{"num_hidden_layers": 15, "init_std_up": 0.0177, "max_steps": 4675}
MLP neurons of a small language model. Each row is named by its layer, matrix (gate and up: input weights) and neuron, and shows model dimensions 149-276. Each number is 500 + 25 x the weight over its row's rms, rounded and kept within 0 to 999. Numbers have three digits each. A neuron's up and down rows have the sign that makes its largest values positive.
A block is one neuron, or neurons of one layer that tend to fire together. Before each block is what it responds to, as a language model described it from the Wikipedia text at the highest values.

First-name word pieces
L10.gate41:488503529501470490526504507498490492507505476515521508532503462500494500535467475498526522511467460501512553507505491531483482440463482511525514511488473531485482516456507471495492499486539525490496539493530509481508507489528480474481484497516526481445513517523503519513512506534512484507533505479513515517525470498482508535522475460499513503530520537443506423501482517492506499542470
L10.up41:521512534453493501500508532483507538477460537525482483510499500510514530459487541508486470462512530474478490506460513495484496550502473524517519498478478541503550496518514500478504532524466480472503547460517548495524514539533500499456523497477477527465503478496489476507461511497522514463520521544519441513525502545523522527503507538527461464489487511507504490473530500502501484490490
L10.gate404:496473515516494488469469523502531529503516489463540486499507512540513458489498474523496527491487526481456543452464513497501517464518498480551484535459503516528501486523501473467506465517501544514447491510505506468509524471511523496531528528528505472499515493493488507498549491505465516571538493501490534493481518513489534493474553499459514514503498500533554495495515525520445501509457
L10.up404:541479521460534516472514524516495502490484499499517473522497505508514500475500506478447502513495561473494471509494469541492500482505538535510489539523463495467492505513509495518473522502496508482498504529487523492520510468462507444438520495493472467517489494545497509487522509505494481521512472495481469521529509465534516498506498536500497506502483509478527532500492499526475496528510
L10.gate618:475486473506483502535518498519518503485516483487491512492530495480503487538491473477523544530447523535519486493487510497505479454502486485507501508482483519516473485451503509496499482533505505467494517475466504503466520521476482495484503518522473498482499492494485495512536522511482474537496556458476484567501522486485510509500488448521497477515500506517501466506492513530495466518509
L10.up618:497490502486485469506551472430563542471516491505526489498546477452523507512459448474495506509517481534511440482518511508541474462498554547536497476490493488490509512545504480535485481459531508530496539474501506476486481512492492470478494520514496450492508505487460474535505514482494502543465482510485483491513530521533534539560485508496469516482471495487490515506521501479505497479478
L10.gate703:493527544514501480502558505502527485515527514473469487542506512533511530545509518491471491489505490485438527490502489495499475446513483451505514481483507521485495493450456518470481527498517507542465504505494508505531483554490501469492457550517540493488529457546514475499527471467523511505470458502513498474564446520530469515501460517477461477515502491496503451517513540482477516519476
L10.up703:488474503500511517538482475493533515518499499474505498510538536511521501495482538485452533424487497440507532491494506501515535439502488475483528523483499499519510502481483488456476449490472547522422500509515493503503489465532507522519490497533493451514522510505504530475515483480507493534545513517467463482508485510533465501526515528464493488520507502495488490507535505530495497516510
L10.gate982:523466503503491456476513529516535476494476484531489524517507509477524534525468489535543516500504503511505504529474477557482507462480501500476518558508483479502511489467465478526447505492533535491508511488502504497476501485495509532490507495484491480449498502516519459508502466482473466482520484490518532522464503496460511473525466463412518503545497500492517455518514512511487497522482
L10.up982:507507517512470561490535510499524501528498500465505519492484507489526557470519483506472493536478496523490498480488522519508542496469509573554508497502485536504491480491480504459498525540489537530478492498489560495495481550544478499481487511505529508476538507513475501478505523503507583509508465478480489518475486499467518514497487494478504502543478462530450488519512511476463506548516
L10.gate1002:501504511485501485542468526493473532504504504547512521515511470543487546497520541517498493504499501514472473525455493517506494476463503479516488498474508520459490491522511443500495501517492510483462525480476513520518495544520459516486478468494491490435502484494492479469484474477559478529476552484480480526495500534547474502560548480491478519530490505483483488491495512484451484472468
L10.up1002:447527523515488509520509467497497498532497529520491511477513483566511504539450522495493511486525482544470493542437532521442473468478476504449523518499522465489491477498491487491515548473519543512497471503519536542524520518556459537486510473501485450493503506495544489484468470538492495486497445483488507479481472493534499487466492532488476480534515505480520511509540490497453496515494
L10.gate1137:472477503478537483474452501499521472525510513510511538520463466470548494510526481513472525539486520523519509484477503540454515455483508488476501514491512467521481500496467497518478521491526493517520551553509482516493509435501523512507497484528535483492468505552461509466523500462556461527498512457509510484493501465494526472488566497478512508543555500483554484491529504494526498509521
L10.up1137:496465523485474507485455515485480461546490505506474520464523504504560529535521502482503489510488494499436437506493504532496521478502499513512491495534493506468484516508518514493474502487509544522544510534511489469567483459503475495538514464508480505476507463523501495505466539459509510487504531486528496506533518490501548474510486524479471517478549464490469518485487505501494496528510
L10.gate1203:468477530536520519509509510517500511482469514513530480472510513472564508485498507519503544519547516495533508496456536504506475481488510487494521483461504534463501498498481485493495485509522524482485482498496480467491518502435497481481504548517550460493532505504475522482529472500481497512480480533514553477477502477520559457496508486475480447492482512495496459487514523524494502523456
L10.up1203:500460535506463519522496518533562537516553499492478506515490509512507487490503531489521496502482540493502545498519508501481512441517505503512496512502520515493525443473460511514463524536488506500459452489509518532518447524454505541504498509531577489459515505530432507505480504513486520533493494538502512497453463484510503500501472540458509492537505476473468477497514510506506499494495

Word-final name endings
L5.gate369:487487525471496504499460510467490532528503493542472490468547484497543512522483500487492483496467464521510483519500484479507462541509475481464504533552478532512494465447526504486509463506511496475526503495514468505505436522469492546507493529466494482515530479522508485506518488521520529479515519485472504512549503485495527535531485526507512524527486461533476468517491532533509485494500
L5.up369:522503510455496513487429497476537512469528544465487503475509504510432468471506520470528506463503455473484470469469500458457499495484544508479550508521515584536550505517498492469480527495449505468533519492449504575494470495475541469477425485496492498549489512449501508537516501490491494509474495555509498505493513505451495515545466491502482496491521484503479489507539481503450467535498

Spanish/Portuguese name fragments
L7.gate211:524466529542528505526515502505554518527486516508507478521570517519566500500486475468511506543490463484485547503458491471487449496478532513496535485533513465531483491472465501489532535470514482502509467512521483538474503460488517476486538431447518498528515494489498489490543482467468514469492503505482519523517471468476478515490479466532527460483490476500493485518536513536536477511528
L7.up211:545505536526509451492515507513534549521556528537533467526500496510524520559531471549507508508503504472451495503473455498483512529459519500520487489480510514475485500469498498534459477495506500458501478487503491527472497499476512516499467477464517518507560514485476520539493471513485486464486487503466542494482513493466493434521471504513494500558505504482505508491526501541502476507521
L7.gate486:484466479444535519546542494510500499486552470485496481506516490496500485494507501529473506509479471487493526500504524508539479515509543514494492478514529503485530520481519485420523482500523479485496510510503530462493532477497476507509507511506466499492510501475487457489496503496523487547496522522522463512500533551503523515487523432462539487504507533540542487541488526443500529470497
L7.up486:542479475488514487486489475502497507492472530487522490504509476534506484534499505485490510480490468471481477501523499526467498491476490514537566499463527494533497505474470501491522499494470525485502463474469509499478482469540469473502516460489506512525516478518456524494488506470514522464505488487480506515459498489495501463480439502502528490535503519464467491522480497540483535452557
L7.gate544:519467510508524493492506488453476446502500464520508470504517462463497501504504472496523464524489461508505496505517480457541444472506523511509521468492517544509522471492546499480504481529505548535493468525485513472515516497473505497506518482498552494510522484494524466483530492446499488515510513518484537495482495520491487544535487457478479482531516466481530505487508523499478496493481
L7.up544:497486512457496458487478539458523562527509537555559502490451492502519511552567509527523494481524472538488510474501476522494477483508450478511505509482514512492468523528468492545509482511506472487502497484470526561521506484454486521511454550475481496489504488484490486507517470552487518489512475494507484533520498494514482461525542490485502499496466523457522501537514496501493514533494
L7.gate618:515487481502521503489484508500499493474508454499473462537494516492536490549548475495467500480479513491454505545469518491516508498490511497498509462486535519493455531522494500493467485489551509560502536485466527513502498498477465498470500507520509519520494496451533508476511513460465499476483501517508501487508513506506516520516502474533486482473514550497498501463453508505505514461538
L7.up618:482506475513499478465482486489516509508506525488509469513509541451495513449486482496472506526486487482527558497538561494468482460514542501494529446494528503498565473510487495493427503493540494498506474460456486470486475469508513501524434505566525458473469439492511499489504503462460507520466523579529490497486504484479460502520515497502473469492473514456496524497508490497508484579450
L7.gate744:427483524494530541485513479499505542502503513518513506516501504483526472503494514455504524559503506502498524517515520513489491496539511495529490549492491498517451535487506540477504494510518503526483519479468497511496509529499478504429489527460488511524491505487452492512526521519484520525544523490530495457530533502509505504534497488536477491488500531504546446557464544482463540499484
L7.up744:497497502536477475527502436458492502508470448529479475493526534478483488467481490518550477532501484502501473498483467464526495526464467493470521502488475516535477491488450495522505562499493499489513497490477479515506524468490518519481479475420528496517532519526434528536502536448527501500469478472470494498508471503496432479508499500485502494516535497503477469514523487486506453524494
L7.gate751:555526522503443506477529467462500491489489503531490481514486534499480501489543503517541460518490482506501532494554482493520429455511537486465443487506501541518473448476495499486471510505555530477509484530478525499477532512508479505476426512485500511538520481485474508442502495484546554495500494535513488519531499512483469500469483499486474494508510467491522503518478511515516511501517
L7.up751:522493503496535547480516493524488484482536515510482526486504500543480495500499514497497486481517482492512473516510467458481488461466546515477525524468492497469534463492488521444481509445547500523477541505475527439504475481489460494475465512510527455510506470491519502520529496451480534510485465475491506473522522498533520458502522508507455521534510498500508484553541501542503515520525
L7.gate993:491524521481535503509504459448528477496501467529480508527510498504500458519512494472515465546501462527533508508486534536528486474478491492474478472505467498524515518486487483466520509486522518504512482469485538504480509518490520520485517462496520498548530478494494444484503452513488511481466489513495533499507498485516506486516534509479518502472484496519504500521508525497472497513493
L7.up993:489551504498538484521520485464489516520492532529481463523492480529514502434533483528497481498532525521510466519486534463568479556516487534470507476485543514525523505487500458452517477475534504508502476499471541458515480502510521535477524504491540478522534509512511474520492470484506498534481462502484482549457509469482522503516519508493440541521527501554479512516549502522488496531522
L7.gate1006:493429490508512496470496491537565524509523466481520488518551448488482528494502489577528441498479451442477474502538507472488510534502463467492507464466528519489481533491497526502525463513508504479483469543505513527461498529503513526559485509465508496546492485494506489519524521452499476542483483509504495474466501487509501484514503493497532460520503502534489481530513513497509495534464
L7.up1006:499511522507490487478504494462467549529527484511527460491493474513514513496511511495498487540498474487494484455462515504535521564503511521536498517482547469523520473491476505482558511494514494484509510563516478520546498478513476526455477477474480493509543492523461534550510484514563519507469464520500492529531505482478498504499492530491487502525476504530518498498513506495510454497511

Plural noun endings
L10.gate63:472491554552493486477471517487514527496520515522526538473568458560485539473502516542514515522496492527472494456504495536502492475503476504492553508510513463484486449488508467485512491462472483516527519528487483465498542505482541503527505500473522524507487477503455515474502543528494500503511547501515489491502497545508517517490466479509510507478488483484502508468496522502478532491523
L10.up63:457541500499475495442493497522516492572498485491492564465586471513531501507540487543489525541512490475498500503491471478481501515518497536574484510492474446525480502495471517498513515491461493498473538505541492439544487530458553468516478491535533515485495502550479501474511478538475505516481488499528505487543518509500542498475543503501537500518480518529492510526516506490506518520525
L10.gate90:491463493484562463498516484533513518560479531501499508522523492497503509501546523556480508525507450532474507467504493497502449552464502498527451522457513525511478519498479472510516508487509492507513516520519510493493527488503475513498463530500487496483507415512505488487535505534473496516509527491508488507511505520554487512516508496512512549521443470503462503519502536521546499492527
L10.up90:490500543481488499511461533501463521532504578502521446485522498517490507532539513515517523478494445546479497494516485512467526524524522500507470462549513531493506523485461491548453483490516526481484497518466430529496508464509494460545481491518509551474498523515567484531473490528490451494509505491536519493544473509510480516528461496492504534534470484460470495520456511509545507486475
L10.gate368:539478480479491489478490484488530504499498533474522457506495528533484485522532503543512487527546476499486518513482572463487528504510496521490506519538522526520491517487512436535499445497478500488482444521523523500530516499509452472511468492458472504483442494469499522536503457510483507500512557498524507506523439481548471522466499458516487510492447498506521503486529518526438518474508
L10.up368:541461504505498475503489504490553486478501535513478551509505433509503523509523518473493498459538478571479430487511538536536509524516547494493482506474537498525491519476502462534522512479463500453522486477507503457566461511499518493487471481467491483483506489511496475496526521503508535508463490511479521485514503470496506520541486498485532509503523504519471468503490516468484492504510
L10.gate384:479460486533506512492510477522470508515504512506522516490532521497509513501500467493500536507535483530451459473499511506511537501473535514492529512507482451523479540494496444513515502541510492506520540540478521481487498514484509511515497554534484483486500499510472522537559517522501475520501497460489478524508527503501520515490537487471508502553479517494491514514502514469476493484541
L10.up384:508516482492472478493504476494461480492492507483481517503465546535484511533516496490512525498487526507453525480532506466479469465549532484509517511513495462487495476472473534474472496479517476533516496533441431498501501481502469488486470525500487474465464457522565473510479532488496485540503529499481510477491508493524502510509499497518526517573540470437484516501430498470519464504499
L10.gate407:491499518534471531505490493506492554559513518505524500508533477484482547454514525550465484501478485474502505481521499473495492513471487461543503530499502518510542485490472508511540501501541517460492483444498533526494478482522497474530482500480518521542536468430498469489436525468492531517470478491495524528490483499466484465533507543519538523466473457490466514531526519498519516553538
L10.up407:468492505498454486446488471481525531464495488507491487494542477522497520548489468505505533534502447512474554503497497504480476527538535481509494449487505546506517529541490504530484480476524522543523513485528475502470514485512469501527463496494525497478498533492541461548507483504480489497525467490519468517497529496516536524484512497521483489498479478478504485490497506507515488476467
L10.gate1016:471496516489531496495524503490530520476489509482564445491518533512492525477579527516512505527511477502498497461503508504522474515459478507565481487481498526475515494537479505503558512514461502469477479522513502517471490481514474514552480487492483506491530470501473491553506503528489508515532493506532519497487496476498467451495471522504486529486513471513486505479510525534507530497525
L10.up1016:488478515502490506498535497540484474459500539463521454551488516520472495494514516503541515509455465520541513502478452494481481452513498517528498447505498534479465456522524551507487499524496483502513510487523486505474505469542523486511519535502483551505495477466495519506519488515518495523495515497505510521526462517485459521483469538506508504480518499506460517505499517499556547489483
L10.gate1128:460469498479472542433508493489473503478482490479523483546504521512516531477490494503459523511486548504489474530517496477502510496496491462518480476481487500485535512510458503512554479534519510531486507476503459501468489521547479573529529513451492543531588440513472446523520498506498539475479487480507555508505542465538520493506524489454490544520547485507462519501516533524510552483500
L10.up1128:473478502526427476515498508517475500513526494504506476475508505480490520513485564476489535524427486485518497531509448432514509475499497493507516492487513493489493493456519525543527497486550489491538550485511520519476487494492478504490525518500488541511545454509513517473469500502518491515468469496452533511477512504511480517492505491520519520497463471497461543529509514495509508503502
L10.gate1160:529532457532499456539559502471519523527516513500505530504524518429482531518525510535471543584409464533490513520512516538439525497496476504513465479458482486497454537506461479528538505526532519526552510478490528498528489486522510541489505535463538482485518482488492464543495472505486522486492504464493528540501479497534476515473486523493509527518498524507465491506513521437498501511539
L10.up1160:485472489505501522489571479544460483510473494473505517527511502512527494471492559548467531535526498478535513466489490513521465483482490471489486528469483493464530491479490504496515521532516473504499502491513455501481502521524513559477511499543484489494508486523497517507500482439522515489487535516513470506517496498519496495501467499494510474519536491499528533523477520511524465544440

Mid-word name fragments
L5.gate287:430509459513548501557524506496464523485496490496524495537517533493508526476493487468504515553525502523490500495501523457495523453473478465477483511465457510535545516510506530512491506542489533503491482480509453497470489464493500523542506506489489479504491494503493467526498484495520493477508539517495492489556453504542478516509553431522534480481501487459541475534474513495487529538509
L5.up287:473500519495484503518521448495410481528494532490565516509478456523512517528465497527524477495548532543519493510479522486472475469536491480520489505458470531540509494500474527481540474501441551489528512527539493485476510500523486514511520469526528500530471498510489519535497492498506483505530505455495470471461454505460494512519486503482513491524533502523446516482502488560457511523525

Foreign-name word fragments
L10.gate11:512507464515474511505518482518516505511484473537507497498507464499515455569544478501476537539516481486468529514504532487487517467485488468544471519485476470528473550475460521499523498511493491500505483471481471536496540489446456465520544477499506505452530505523483536535495459489507510487502523526512538525513499559468494521471541505485536509530467522503523417529445507504508521508466
L10.up11:488490523508491501543533501509487493572520476538567542475522485459479508514523522510463511517517518454491536476513499508495444495504516508515503521550486475552540484490512477500494520494508497461524472455499471538495520513490479481495526494480511497508489525494537480459466487510510495484535479521484483448489460545491481492484514508515521480521544538516502493514503497503536493546523
L10.gate121:485484532515487537518497494482465524500527500499457517512500467485510535571519464497515478493508486491482506454469484493539511482459478466516465489459497539504452516517508504504486501499497539503471532481470523501495528499480500524483491515497507442511476463475511511463530493537527485495565492499494478502518510493488488468491480528485475486499484476443524465478524522523505507533468
L10.up121:500486458526534478506479448539524479474522464531484524448494509514449548487506530503484493495553527503470529440535498535501498534463455489503476474511513457509515531466468534533501480492504473472465527457519485508476519506494504502499494504527512540492480492498527471522474504520524494500498469508543485499479504496503485475537483489520521499480493549526479509464484505439462523512521
L10.gate295:505488513519514498528494503520500525495508477538499501509523485465503462491502520504502486529494464528449499497499494512488510492489490491519502507464468457537515491462476498491507508555522493503470512494496498495468507513487537482494484529487509477518524464491514435472496507515567520500497537506505495480547490467529483498503560463534532494491488498509512491514485513478521469482541
L10.up295:501523536478463534505496498484505543503496480492506500475504512524496433496516538454488472518531461473463528493500506476472517506447502487507494498456500467514507502477565505409516480462470504500525449458529489543485449503453500521506525519502451527521489466541525503458516506493522456468506484539501426463505514497514536494516518551505514438516479489494482515484506515537538521460488
L10.gate386:508506560503529488510462462538507497479494495475543482532493519479549502550499483522499511518501514457477483516475512515561515494487538516526481512508480461486488538462482516507539496503463523503494474527519531497465513526552503450487501466469471509478498510508510515468490440522511494481537487490447518503522485498499520481558522516509505513507503489519488489472520517505491502511474
L10.up386:509504480518491484466505498496508502463484480492490526517473497503467481495512516425525513501520487479453470555500533489494491488504517510521543481515542509510506493481525474462473485474508492523531500488480503464468533507506513507557524526518545534444465488492494465479492498486497497498526513496546508510500525535515518484514499463513466478499459506460486470474482499498502506568501
L10.gate527:514486515507509471518474498498463495509464521536553475489502504504496494514529484538500513498532490508450509470499515496492501466462469445496520534514525453554493520477529495510500488509515525453511499532465514505492479517477518507473469490451501459459500494539535439504480468510511442476532497530482516476492495488503503458514539519560495486490478491469513516502488506492517461505540
L10.up527:541501462494461495530500502533475494464486547494492514517452471495473480521485513520531440501515528549492483507476492521489447509490501469459496552507500469549497538472454502500438506466532486512487561474501478536489483515494484473477484510545503497455460488526459480498443496486559472524487521489491487496542509521480495481486456548534501564539500474483515499507489511491462517435529
L10.gate711:489480482494491459500519546492502493497474507502508506530450441527461516477483491487510510551450490498513526519489451512491493471497518498506482536490508484493490514478482500498495496515503469496507513508506457473474483540460487516533511484485528504474501498531478462501501495487521492505452494468507526507538450494519458491504486498498489520514480514522479477496527508532508502497483
L10.up711:520516466506554484499519443524484479467477512498481491491516504493523490505535476481490510507506479528462497469505493506458478522522472482496541497499490501536493528472522514515516520501504497515528557494476495516497506539479493476493542494527469534516482489488495498492519510515495504464574513512499439528490495487493468495520491478529513426464498484520534511516541501476500497524549
L10.gate1004:508490509524496484497481492540478530489494493516488534490461511532539519523494509510510543529473521485475529503492527519451487458479480492521490450480485497496441514480509531459493481512522482480501503507465506489526480539491446448503488503481476494483481550489520451456508504523548486467533518521526484494515524486477484512499522529540505537522480543497489464520489517450543488501512
L10.up1004:426481472508514480489499502559521481502514447509493516483529479459540521517515483510506518491524507533501470487478524530486544494518482491529482500492484551494467520436537471517522475519498476517510496496548468476483463534496480548504558556497469482479473514473528447462521467481508465515565513516485450509553499569483485495520535538496547531554515541506500456514486521504499509507498
L10.gate1112:519502485501471495481503529488498499461505479530500486531456504478468502520531468493546496536513498468466520484478532490460555491499518454493518497475488512545487479492533506496486457497502514519518507461470490517444473524478522499502477529485478440507502498521507439501507484474508450476540504464498463473510432503472482503520520528523509503560504521481501500497506498479502535497511
L10.up1112:545501468535466492459517507486457490515468435491512491496476487510518512463492482494514535556448512497502515476450468494489516520499508507494448513519484485513482472446485515538492488492492430474501494450526506493485512499507498483487489479475510510457491497506505493528495490472541462490497502490491490508516492503484497499498497509494460505473528531497505507480505494506492461476495

Word-final suffix pieces
L7.gate73:459488521539461449467493476506489496471499499512547486556559545537507507504521537496490514535495494539539488528544515477525519559458500492488472506504524497522508488497464449505526524516528498523496510520487475481471516458532512498486533508507503503509507478490432546539511535499476503494520498483446528493514521499531509510525477507499488500513471490519508497515446518560508541498445
L7.up73:522516525489492485497469535486475503517506489530510481513494527510503488504541505508484528486529529448492507495534498478538492515525520480460483531492513509497474472507474479500486533487480521475508455443454500500487507512453506476524493487495526502526540503481497513516472487522502499514484457429527531468519530497444533537497549510540501510485542451488534491510521498506501500453510
L7.gate133:488515479503460502464526537465533526506468460469509491485509519474494489485472541492468537484481492489484527452478526498493500512503493486543493519536504507506474508492527521517465500519498514483481493503468498496501505527518463491521490497471494503500512479495488519521482498528486512481495503485496524527523536499546542531477489513462491539514493510491470516493500510507514539536489
L7.up133:510451548472525478525458505536506506422454501513453483508516484518483501505499507509494516569512504536543516499479508537530480539506519459469539526456480505512508512502499454510474499513528482501520501510456504476488494490493494508482488456554529503492506481528468484487495466488515523517513488498458494502487518459524517468463539507524462507511508506504512516490519512546514548466495
L7.gate318:477486461496512524477498523493548514492481485484544531510518486529501463457518516507482514562529476486533528500487488522492509461482522472485477538546506492482447488516474500507513497495486510525514502512469443480447519512514482524490546409450530496456472484472473508533547486473526489501508499524466497491501488488497526501533523494537525492519536492463509501463479516553481477526495
L7.up318:472531482474473514482502467513477506513495483485527524466496467522481543446530545494503499459504456530522535454496500493491508513508499517530458518530524499486481497514515502546468488487489504508508473532512519485446491541481454512486486502480527511488514495479494494489500447532485526489520483489459475456530523519529518475491567488497552480501465514505511520508446505500475531490517
L7.gate722:473483535524475518505503507532504513519503498514540513479519512487523543470492549514494489473488511520512478489497526487501465521534518512517504496506511509535474511469523513489535497495448523511484444499543528512519535501497477471531502491429486499477502482505506485550533488556501531502526518506448524540515494511469511521473580490523458519525501497487483475550518505532491464481518
L7.up722:509471510485531500457513519513494527535474500496507515487501489576470533468547535522506481521502449472518499488525490509490510534496555470532501508516473471492485507419528477473496469499510473517516489543487500519451519468482455499524492516485487493489468452498501509512518476506529503513491511479525509491503466475523454485462533511520508473532473545477521501512429510520477532499527
L7.gate820:516535472484503532489498490509506507496478497487507517487508520501475499489489512524498517545490514571501501511485508431503482514494469456505469520535476492568541524495498509489512511491527538502509465468454555531476534479511518473494534491475552478507499477503538526487510490526532504478525488452520485485476514512481508533534537497490494496512555512499485504515478505530493500500509
L7.up820:470472479486504451465470505513457498517492471472520506525538481513439498494526521495466538496500524469488504457518481509455529466486461460520500508488535507497457525516522517487481523517523478490528506528529489466504511538441532474480520508463489489495449509511477516518457491480535531485472500479533490483495459504540477478500530506479473531505513548506514484529550514485442518433531
L7.gate978:519459505554509509486523507484492532505494509477494460515539424521549494503493498450485507507482533547496531510514514471454497530489498476502465503486459523472503474459499504488483489511491496501524491463531492521520479489518449491522472568450524508526534491503509478493533466498486552476493533486557473500520481511534506519536525513483504494527460535502460487488518522494524521505523
L7.up978:495533482488467515466472520469521546525481505464510489440503486538503501487522532549505477534520485481470569500510526544536528525509528545473483505494480504493523463509551496444509546463477535513509483509522522473443533479535533523547505508462516500458518508519497479496494468482492540456521539483542525500503476481514527485475491508499460477472452483470505553507548469515484467496494
L7.gate1148:536487490526507490432492473500478497448508504493505481539526481536536545485520490527482488483538462528502472502545530473479479491550510455484525508510476486491484488526501461513506533497506486538485483506488496525487479524445487523536511491458502534475471461490517500488529462480496512510464548430499478489467463493474521532491516540471527504514492432493522516493476507559479514514519
L7.up1148:523499547516509498506523515463439516498474481498500492458500521489476495507473503534481476499500486517530486523512496479546479498526523471472501514494484477535464493527481509473580492499485523460538512510450543501460475526451492504523522471515505466459471471555505477472519479488477485489561517485511507526478551431517511520465480472526482538495488505526463519506474495462524487494503
L7.gate1151:502495462470502497448517503545527512499499499463527499479542483540495475510513494489437538498474507541456487496546474483524512496517483525503471525462480491534484541510466441463505513478497544497491444492435493504482540527519469501519531490515514520466476493503520482519501489505538476504476486470508524508486486477518495506463486519490496475528521491451504503492486522486474524517544
L7.up1151:467550553527523529469525491486453470546514519516445497468522514507490496545483522511512486447540548532488503543487478458548460470514552497530506518489487528489539496481546538518501469457507516529526495477519491454504517489510520462543486516483460471509508478485485479469473498531496499495520501510498484501510464484471512496482535501468487502496516508489504494523512501492456496489508

Mid-word completion pieces
L5.gate744:482484489503518519485460504510489515524497490472493500505507565527497494470496524547480551507507502517527496474528506514487486521458527483544489513532484535536520445479464506506506501461527533518514535538474511482471489507506486491523501452491569508491476501520494486554522473496490540497522508493487484506474514520549496545502473478500539464484517451485490492483525522484459522492457
L5.up744:524474483553497528477511493503546517474524512493515484495541484505512493528490525533513513494508471461527502493499485503467473464538539451527459490523492482504484525473479523499494462505497499505521459498462500522522464514476554486456504513502522494486481510492462505512502452522437517497522527474484480456521516479526514520467492433549474478480515518508475496579541498498474532518516

Mid-word name fragments
L7.gate67:524496472508469479519511508498485529513528497513520523509494499545494482542529485554488510517543462545447492511509524545504525491465499512521444480483471465516504507514431461520507493458527511504485484494465487501531498485557480536533527489502496475461504477504480497473496498514511479462480502542455515520466511528489491450483493514529506514527468450460524487459478533521521466530528
L7.up67:507487491510530495506465530527463459501487521472498482514461536482524506483485526509470502506482528530504578493532517482486481511509529492495515513465455452483506529438490508536503524510504462517520485471451490437488504465483492505503509495488528558484484490474474494521441482469529510508497541491460551519502507510515498492520473497492503484516480505513472508475522499529464454486516
L7.gate103:488521530489475545504523521505535498488471495523482507517502481529518470505466446486528527537473463508508530534492477492491467532446481518479487467493472517485532536530500488482521503520535530465524484513488518532499514495512502524460473516499471506518501515460519474498515504520523484533495481480499517468495485481477491557509464495519472514484466537524537458481508516498487547540466
L7.up103:459523439501492475483503518474501499452507503485528477514522506470534481486500469465521488522483483541487522514475491465491515484535527483456468450523509521546515483500513476504501516503526533509461461477489509497498519539491515466473530509508468439502526508520490510545473516491499489490518517502484481519450455534529474504465545454522465480515495523472498478493503511498542485526507
L7.gate179:524496454496513490518494494427481462538526528490484511535465519540503520474487514516548509528509508514559507499514512476546478501546540484521487525430441535482454491508480508525485479513512495476512526508434524469510497500480456502510519468480510484498514472472475459531496461520526494477464544499482502526542508516510529484492523462480505518492493441507509495487480540482527500509504
L7.up179:514522526508522495527514484471480500517537491531487507503473531543527465480488512472511509493501517521532506521513481502531449503489502485493501487518498487518520497475501571529496498469519507486476488474433533482543486521480472482496499489492488509505463503488514481531474470528457540520504509506511495519520479498508491492491462507532423511439507479507496499467497489522557534517481
L7.gate264:524532423495540510548505474502460489536548475486496478512495477491519504500522481506505461493476451485452501514524506483490495484482479463514464483505488532477497491481458516494513534488542508526530466488485512528538441523486529552517510534523557509519554507437532523499499513531513463490503491512503501516516470472480490508487476476493493499483443456497493495525477503499495478498540
L7.up264:483515452489489516486478486532494525481514501490486426492493479499482494522513542459508475455498463477477524512516507502513446495499501490484489520492500518495536489469493497484511487511564505544496517478555496489492545507537524528483518516489530505503514499443478475532501512471507504467527514517542522462520487483530461509502501476514515539449486478527487479528482513512515478489495
L7.gate508:449471474505428523505499540506482516499492487525488459519539495476556496546512472501451554490467470497486528495515524500495513485482494517496513495482495529522473510470446454493469518478539534529485496477480508478542469529513490519561500474467509475499573509471507476497521528537493485493473470515477549555551472489525504493539497463468504480498492495487538441528501515490490523505480
L7.up508:474540497511525465520521492503452520477505513487494468493528501479497489477468517502476513485458499443503558469511486503499490484483497480514485511518517565512519496500521467467517502501488505493497519454510479518472506510488535510501485501528499519482466520473531491529500489494502517489534525511522470483528497540494554531471539480479500516467509504522497525468426480489507486506497
L7.gate817:478491541567474531513450472493482471502506519584505512488487509528503554536492509520475517527501496466500487520527506495453491472498502510499506547475466497472490516496501521460488474563486504467504526517534490527530528485516531543464507471468487495450504505452551492507472497528498579484479535512489490506501516517496527500484502469477504551494512540490492482546510534487492476504493
L7.up817:512489458511560465519487543531507505500488496507475479527507506516512455506489514502491498530454478527518475501494521527494514543504459489499441484464507470489462518472497501531482509526501535487491522496495508508461513535507484504497547503540505545478491497530488476480477480471517514522519508481461526545581504462536496477473502513475487485485544533535531498494491500494496453517494
L7.gate840:516556477495514521563503497499407508540514481529519488503512518518516518488528490504494476509484483493499508486538517482470509487454507480478470516447437513480491550488480515478493440528527483472514504500472483484490472479496487525525535487514505465469493481480516494508502484531530481454504540518481506518527514468503456492479535473522510505518506527526514472518514512475489461530515
L7.up840:509531468513478547524511484525420541537505449530537552485513504502500461482528502523472532470500429506500484433501469499505532521522493460504510535465484473489490502517477530514499463462519507494506526523484517484461450520484516518507545493492462472492484530473544522488504528522520469420508494491500490459537465563493513501469551524498545552489504530503529480504521515473511533487483
L7.gate870:469493514454475477479514536466459525520478469561465478473506525517501475515550496549502501546479505510511550487482535513519474516502475512511477518479487488530511531494502522475487519531489555500504517460481523517515486505455512496479500476515504514479518457487485451549540508532518502473506516478483470490514517542518511493516497488511502540451503497488517452522503526446485490529511
L7.up870:496490514477506474525490446481491483510524543518530492513499539497474518477516531490484569502490468496504453534518490502473513499509455493529454520512533495500523559546493538428461481495495478519482501474507484527499511493507528490502513516465436479520507501475478541510497517553469474455547487510433513454505454532500544477474466481505486505520498523474508476499506500468497493510509